config.yaml
n_layer: 10
d_model: 768
n_head: 24
n_kv_head: 24
head_dim: 32
d_mlp: 3072
vocab_size: 32768
activation: "gelu"
norm: "layernorm"
norm_place: "pre"
norm_eps: 1e-05
positions: "learned+rope"
rope_base: 42900.0
rope_fraction: 0.75
qk_norm: false
attn_scale: 0.177
bias: "all"
tie_embeddings: true
parallel_block: true
init: "orth"
init_std_qkv: 0.024
init_std_o: 0.0
init_std_up: 0.024
init_std_down: 0.0
optimizer: "adam_variant"
lr: 0.000547
lr_mult_qkv: 0.5
beta1: 0.95
beta2: 0.95
lr_head: 0.00476
grad_clip: 1.0
warmup_steps: 408
schedule: "cos"
final_lr_fraction: 0.03
batch_tokens: 131072
seq_len: 1024
doc_mask: true
z_loss: 0.0001
train_tokens: 922100000
steps: 7036
dataset: "wikipedia_en"
MLP neurons of a small language model. Each row is named by its layer, matrix (up: input weights) and neuron, and shows model dimensions 272-335. Each number is 128 + 24 x the weight over its row's rms, rounded and kept within 0 to 255.
A block is one neuron, or neurons of one layer that tend to fire together. After each block is what it responds to, as a language model described it from the Wikipedia text at the highest values.

L7.up496 [113 128 131  81 135 124 167  90 137 124 147 120 109 144 123 109 101  96 127 146 123  92  70 112 115 140 151 129 104  99 166 140 149 161 139 119 134 103 141  92 110 113 147 158 155 136 108 158 145 139 114 142 125 120 128 137 141 134 145 148 101 112  98 151]
L7.up682 [110 124 103 120 117 111 132 149 127 166 143 121 141 140  86  97 140 142 103 151 110  98 128 161 142 128 136 145 177 138 108 106 122 171 116 163 119 124 142 117 122 159 157 109  96 111 190 120 140 189 126 144 109 111 113 141 149  92 122 134 140 152 160  80]
L7.up730 [101 161 123  87 160 105 137 113 112 161 102 162 147  94 146 121 114 135 137 114 138  71  99 125 121 123 111 147 130 120 120 149 134 152 112 121 112 137 146 131  83 112 159 147  95 142 128 145 157 137 117 105 152 105 102 125 126 136 149 120 104 122 113  96]
L7.up844 [122 155  94 113 141 133 129 123 111 111 135 152 120 123 121 129 109 148 111 131 125 176  73 157 180 128  96 135 138 141  96 104 124 137  80 136 119 134 110 151 125 135 118 155 112 103 163  95 112 129 136 139 147 107  80 130 165  96 135 136 145 114 150 130]
L7.up944 [102  95 120 136 129  33 117  88 141 133 108 150 125 115 132 131  73 106 129 141 139  60 133  96 126 160 126 152 106 146 147 118 150 117 149 131 116 141  84 101  84 127 121 118 134 100 110 137 119 142 107 106 139 114 132 116 129 111 133 116 126 155 178 131]
L7.up1151 [118 110  92  97 127 136 142 105 141 123  87 118 107 114 123 127 125 109 115 156 120 119 108  89 119 122 113 153 131 133 147 150 164 123 191 156 142 120 139 121 136 138 154 130 109 158 109 144 139 122 130 139 176 138 151 136 115 115 133 107 111 124 117 137]
L7.up1172 [ 91 141 123  96 147 106 124 118 120 145 115 152 157 158 122 124 112 126 113 104 151 106 112 130 139 141 161 129 164 106 102 141 147 112 177 152 127 131 136 111 134 143 165 133 113  87 127 125 111 175 135 104 127 123 182 105 112 101 134  92 110 135 151  80]
L7.up1393 [ 96 150 105 102 171  81 102 121 125 150 123 184 152 139 101 149 125 119 143 151  63 117 128 148 134 131 138 138 154  75 162 141 135 127 146 146 108 136 112 118 145 113 147 129 116 160  95 174 131 104  78 152 130  86 154 120 139 158 185 130  89 138 107 129]
Abbreviation periods and mid-number digits. Periods inside abbreviations and initials (No. 75, U.S., e.g., a.e.t., Ph.D.), and weaker on digits mid-number or time (14:12, 500,000).

L4.up220 [ 93 118 120 131 100 133 133 142 172 135  92 126 120 109 144 137 126 140 108 123 125 125 115 129 107 132 141 144 170 134 115 139 151  89 104 131 145 151 164 125 139 186 140 101 127 114 111 140 115 154 161 124 123 117 134 142 118 131 139 147 143 121 109 148]
L4.up295 [125 105 141 117 137 152 125 160 143 162 150  95 121 171 105 114 114 169 106 163 143 126 103 156 127 118 134  67 146 128 138 146 135 116 119 170 103 129 156 146 128 129 167  90 111 123 137 127 100 200 115 112 133  99 128 161 124 136 165  86 175 133 143 114]
L4.up733 [104 135  99 125 185 145 131 121 108 186 126 128 143 133 106 102  88 180 106 114 123 121  96 148 165 160 124  99 154 143 148  86 105 160 118 155 131 133  98 119 133 164 133 146 129 125 165 124 108 159 122 139 163  81 167 154 108 109 132 130 147 127 119 101]
L4.up873 [111 150 115  99 164 149 114 105 108 106 100 111 137 158 117 144 143 141 128 132 137 176  83 134 129 152  58 139 168 127 151 103 128 165 155 144 142 133  57 126 122 120 132 125 150 172 133 170 104 137 127 139 135  47 174  81 137 116 165 145 128 130 142 130]
L4.up1148 [ 61 138 184 138 140 139 111 152 121 132 137 114 176 144 146 137 131 204 127 164 120  68 104 146 121  84 132 113 156 143 185 186 107  96 115 159  98 132 135 152 106 135 175 122 167 109 166 140 130 139  75 132 140 143 102 140  54 133 155 142 102 137 135 149]
L4.up1767 [104 123 114 112 119 113  83 122 152 108 149  89 150  98 118 114 105 114 154 139 113 125 124 139 126 139 129 127 162 153 140 114 170 152 134  63 112 148 112 103 155 127 154 168 150 119 133 183 127 139 121 106 119  97 145 160 108 158 145 119  97  93  80 111]
L4.up1811 [143 122 144 170 131 106 109 115  84 106 134 133 109 133 138 133 143 118 105 133 106 136 117 114 148  97 175  78 168 136 100 123 123 149 123 131 116 131 156 144  95 120 109 149 102 144 153 110 108 115 159 139 133 103 137 115  92 167 172 121 129 117 138 112]
L4.up3051 [110 145 120 104  94 137 123  75 163 136 135 114 128 127 136 144 159 132 115 152 114 134  96 124 151 106 157 109 106 112 149 140 117  88 118  93 105  68 179 134  95 100 150 137 141 133 173 125 130 107 131 134 167  89 138 146 131  74 127 117 161 145  83 149]
Abbreviation dots and word fragments. Periods closing abbreviations before a number or name (No. 31, St. Jakob, pen.) and middle pieces of split rare or foreign words (URS, Ost-en, Wack-erb-auer).

L5.up1506 [140 138 141 127 133 144 112 126 162 120 131 106 126 160 148  79 129 120 130 167 109 151 103 118 146 110 130 120 148 123 146 130 148 142 169 146 103 157 147  84 121 117 135  76 147 166 151 146 125 102 120 129 114  98 104 174 133 120 135 103 149 143 112 114]
Joining connector inside names. Conjunctions and joiners inside multi-word proper names and titles, such as Rock & Roll, Machine & Foundry, Niklas-Salminen, Language and Linguistics.

L4.up548 [142 101 184 104 180  70 162 135 134 136 135 136 109 140 122 121 116 117 126 145 100 151  93 129 107 107 130 114 109 113 116 165 140 132  87 110 130 142 148  88 124 153 116  69  92 189 133 149 109  95  76 110 152 139 141 131 149 127 125 107 131 119 170 123]
L4.up1145 [127 131  99 149 146 129 101 166 141 137  94 155 130 155 105  77 131 102 157 106 147 131 125 153 152 157 149  86 145  93 178 101 133 136 121  83 146 120 120 110 128 130 153  94 153 119  79 111 117 118 145 137 102 165 132 122 146 179 124 159 136 164 161 133]
L4.up1195 [130 133 139 135 137 107 139 119 145 104 136 110 136 152 151 103 123 143 101 141 108 116  97  96 114 139 113 135 148  94 148 137 122 116 145 131 109 103 124 115 118 111 123  71 117 121 138 127 159 150 152 131 135 156 124 124 158 154 151 133 132 112 150 103]
L4.up1551 [138 150 155  82 145 123 147  99 125 126 117 149 102 165 134 116 126 154 138 180 142 149 100 108 159 122  35 135 116  68 113 108 121 139 131 149 113 102 145 175 111 132 127 147 136 144 145 129  86 139 117 134 118 137 109  98 143 110 147 132 140 120 175 155]
L4.up1762 [155 149 133 149 131 101 172 121 138  83 145 118 119 110 136  95  90 107 115 109 135  72  88 151 152 144  95 141 133  96 164 132 101 139 126 153 110 100 118 126 103 107 136 137 129 120  69  81 106 146 121 127 161 116  88 154  99 112 119 165 133 141 137 129]
L4.up1785 [131 103  95 129 148 118 136  92  87 154 163 150 141 170 165 109 149 153 144 136 120  96  64 137 135 155 117 163 117  75 141 152 132 108 104  93 130  95 101 115 100  99 149 100 156 107 126 160 153 141 107  87 109 140 137 146 141 166 121 123 142 136 182 141]
L4.up2050 [132  99 184 103 135 130 142 141 162 128 132 123 133 156 149 123 141 132 133 125 102 127 132 164 155 125 115 115 149 123 108 113 126 114 144 126 117 125 139 179 134 156 129 113 128 128 127 140 137 173 105 125 134 149 116 117 131 115  97 136 125 138 159 107]
L4.up3015 [110 135 109 153 151 134 120 144 137 151 138 120 161 161  80  82 135 118 140 149 117 122 161  93 182  84 140 160 141 155 112 131 135 126 137 168 137 118 127 126 108 145 173 113 159 136 135  71 108 175 102 141 177 107  95 150 164 128 123 114 115  90 168  94]
Coordinating conjunctions in pairs. Coordinating words joining two parallel items, chiefly and, also or, &, commas, as in cultural and political, City or town, Rock & Roll.

L5.up1280 [109 138 132 149 130  46 166 136 108 148 193 110 168  91  87 120 152 136 100 113 117 146 165  93 153 105 129 137 144 127 161 124 118 135 141 149 154  83 110  81  73 166 122  81 130 161 162 136 165 130 157 106 145 115 132 114 131  87 132 123 129 120 126 103]
Initial capital of names. Capitalized first-letter pieces that begin a split proper noun, often after a line break, parenthesis or comma, such as K in Köppen, Z in Zandokan, G in Gunba.

L7.up749 [106 106 129 114 175 125 131 144 134 173 107 113 127 112 107 132  53 116 123 107 111 107 123 143 134 136 118 120 135 125 124 120 141 160 146 151 112 125 127 100 112 144 127 134 161 110 115 158  97 152 118 149 122 129 103 153 115 129 168 125 122  96 136 135]
L7.up1290 [102 135 106 114 142  97 126 102 129 140 113 117 117 134 140 187 114 120 124 115 117  85 171 169 141 116  75 127 134 142 119 154 149 184 159  92 116 115 132  90 113 186 147 149  81 120 120 126 122 118 147 120  89 143 133  77 131 168 127 185 120 167 126 140]
L7.up1351 [ 94 136 155 161 117 115 155 103 117 171 159 116 157  68 148 150  97 118 123  99 131 183 147 133 161 146 119 111 107  70 150 126  96 159 125 127 125 113 114 140  79  68 121 140 128 142 109 139 130 183 125 101 164 117 181 104 149 149 161 134 157 140 126 129]
L7.up1787 [125  83 121 107 181 124 167 166 128 157 145  70 166 124  85 119 114 131 146 111 122 110  98 132 174 176 106 144 134  79  97 125 104 183 150 132 155 104 110 131 109 107 138 139 160 133 145 172 146 137 116  88 121 139 144 100 119  86 138 111 140 152 142 153]
L7.up2185 [ 89 113 141 112 120 109 124 101 150 138 137 140 157  85 137  92 114 132 124 136 122 116 121 122 154 120 133 151 150 134 142  94  77 124 133 125  91 110 156 149  96 143 123  97 111 124 114 117 126 154 150 138 117 122 112 123 120 144 151  49 154 165 183 136]
L7.up2738 [ 98 137 121 112 121 106 137 113 158 140 116 122 146 145 101 134 123  92 130 163 115 121 123 100 135 164 136 166 131 120 188 134 122 175 152 107 104 147  97 119  71 120 129 126 117 145 148 114  94 142 128 114 153 138 154 117 132 160 101 115 127 121  89  67]
L7.up2843 [ 68  82 166 191 125 107 137 131 168 144 170 145 142 108 104 146 145 123 104 127 172 148 154 167 136 138 158 145 159 124 111 103  98 171 114  89 119 129 142  97 120 113 101 159 136 142 142 179  84 152  78  89 140 157 133 168 124 122 155 103 141 147 135 130]
L7.up2855 [159 108 156 130 124  94 134 126 147 122 155  69 117  98 103 115 100 130  89 130 136 137 109 178 146 118 109 118 151 130 125 137 109 128 132  79 133 120 117 118  99 127 125 149 145 152 168 111 101 133 144 107 130 102 104 121 128 159 157  97  92 113 139 104]
Name-initial letters. Word-initial capital-letter pieces starting proper names in tables and lists, often foreign names or initials, e.g. S.Janaki, Sameer, AZE, Skomantas.

L7.up590 [119 168 142 140 124 119 107 102 127 134 177 142 114 103 146 132 120 150 118 134 124  99 113 129 171 134 108 116 106  93 142 119  92 115 143 157 103 127 106 134 128 143 123 123 127 107 143 137 126 170 120 141 119 137  78 123 101 132 154 114 129 120 145 142]
L7.up648 [ 64 121 111 132 100 141 116 126 103 104 130 125 130 117 123 132 120 115 115  94  99 155  91 128 122 119 140  93 137  93 111 174  85 171 115 107  49 128 126 153 159 151 106 120 148 110 126 127 162 140 132 122 132 102  72 161 153 152 197 134 140 116 121 123]
L7.up1444 [126 132 153 166 118 148 115 156 115 152 128 101 126 117  89 137  69 138 130 125 143 169 142 136 125 132 154  95 166 116 122 185 144 130 167 106 126 145 117 118  90 151 145 132 142 142  98 174  74 151 155 114 116 145 137 128 143 180 152 134 105 121 135 123]
L7.up1645 [133 126 113 110 142 131 125 131 140  91 129 109 135 116 134  95 110 139 109 178 162 116 131 157 134 127 152 158 125 122 134 108 141 103 158 136 118 130 113 143 112 118 114 118 192 128 153 139  33 121 180 104 125  87  96 193  95 109 143 109 148 109 151 142]
L7.up1719 [120 128 151 131 166 103 157 152  71 126 116 108 122  97 112  98 111 150  90 146 109 119 127 133 118 138 135 135 163 118 124 124 127  94 164 163  89 145 110 158 130 173 141 122 111 129 113 173  71 118 122 108 123 141 112 108 146 142 141 148 119 172 139 146]
L7.up2112 [150 127 132 104 156  80 168 118 141  97 122 135 124 151 143 128  81 122 108 140 128 141 116  85 119 135 134 145  99 113 134 125 125 134 168 144 125  95 128 114 112 129 126 121 167 175 116 107  95 139 123 149 131 126  94 123 127 155 147  97 141 105 102  79]
L7.up2663 [128 127 191 127 165 140 143 154 109 115 123 119 137 132 143  90 155 109 111 160 131 152 116  98 116 104 106 131 119 120 152 110 145 109 158  86 118 162 112 129 134 138 144 108 123 153  92 180  89 107 135 128 114 148  78 101 157 122 167 143 130 132 110 116]
L7.up3053 [148 122 133 151 141  96 108 134 113 116 132 128 157 108  92 132 134 125 125 110 127 134 132 153 156 144 116 138 121  69 143  81 102 141 147 132 134 172  92 148 139 128 157 134 115 122 116 172 106 122 166 115 138 158  94 122 143 152 153 127 103 110 134 116]
Subject before main verb. Last token of a sentence subject or first piece of its verb in dated event narration (Lions re-signed, Hughes joined), plus apostrophes in contractions and possessives (can't, We've).

L5.up657 [102  94 132 126 163  96 135 112 146 110 134 144  88 105 118 114 101 142 140 140 114 104 119  95 114 164  84 123 120 127 128 122  65 138  97 165 106 155 127 115 125 114 172 127 173 126 127  82 135 188 148 117 134 122 133 103 105  96 159 113 127 103 160 138]
Abbreviation-ending periods. Periods closing abbreviations such as St., Mrs., No., Pct., Cap., Cal., often in tables, plus mid-word pieces of foreign names (Meist-r-iliiga, Al-Marah).

L4.up211 [100 143 140  96 146 132 123 151 104 153 122 148 115 118 115 127 131 107 121 105 115  97 133  96 209 140 126 110 156 124 142 163  89 119 144 150 133  92 133 116  89  79 123 111  87 145 157 100  98 121 141 121 125 142 130 135 133 139 137 118 102 123 122 108]
L4.up1069 [115 170 140 128 109 122 140 129 116 120 172 138  99 132 115 141  85 105 160 109 108 144 140 120 134 116 134 101 111 111 121 118 116 151  96 101  97 143 114 143 131  91 127 127 149 121 144 145 143 115 101 154 202 136  61 145 104 120 125 188 116 137 133 109]
L4.up1517 [ 89 100 151  63  93 120 157 113 158 115 139 132 160 136  95 137 110 160  84 152 114  89 128 125 135 118 135 135 157  98 139 119  86 139  99 121 119  90 145 104 112 132 115 154 106 178 119 122 125 129 135  58  96 122 113 147 113 139 135 158 131 129 105 127]
L4.up1657 [111 126 115 139 170 100 134 120 129 121 137 128 135 145 113  78 110  34 116 129 144  86 128 116 111 104 160 137 147 121 133  85 126 125 132 123  95 150  97 144 103 154 137 126 113 112 145 104 138 154 166 126 111 153 109 179 146 134 135 128 116 122 140 114]
L4.up2138 [146 105 140 144 151 151  85 111  81 130 139  91 144 141 130 155 111 114 105 127 143 165 107 126 138 110 124 146 123 101 120 122  94 148 135 132  84  94  99 122 100 121 166  88 120 132 121 146 119 151 116 138 153  99 160 149 123 175 134 116 143 122  96 137]
L4.up2650 [128 123 106 116 138 130 103 109  78 128 146 114  96 125 127 128 158 161 109 122 128 133 144 105 117 138  94 135 142 111 161 118 107 134 133 118 134 123 104 118 144 104 134 155 152 161 154 112 117 199 118 206 123 110 134 145 124 135 116 127 112 194 129 113]
L4.up2864 [ 99 165 153 144 120 149 161 140 149 144 133 132 126 143  86 107 112 153 119 140 116 108 103 115 131 105 100 145 149  64 142 137 138 156  83 116 108 104 151  95 155 110 143 195 130 126  90 104 179  98 123 134 119 110 104 137 144  92 109 141 128 143 123 118]
L4.up3029 [157 101 139 147 142 137 157 118 160  90 113 125 139 133  84  88 136 106 121 133 127 104 123 109 130 108  79 128 129 111 166 123  85 153 111 140 141 131 127  79 122 106 193 141  97 172 136 185 124  97 122 130 141 103 114 119 145 118 135 121 140 115 140 123]
Split-word initial letters. A lone initial letter split off as its own token at the start of a name or rare word, such as F in Fez, Fantom, Fallen, or A in AOP.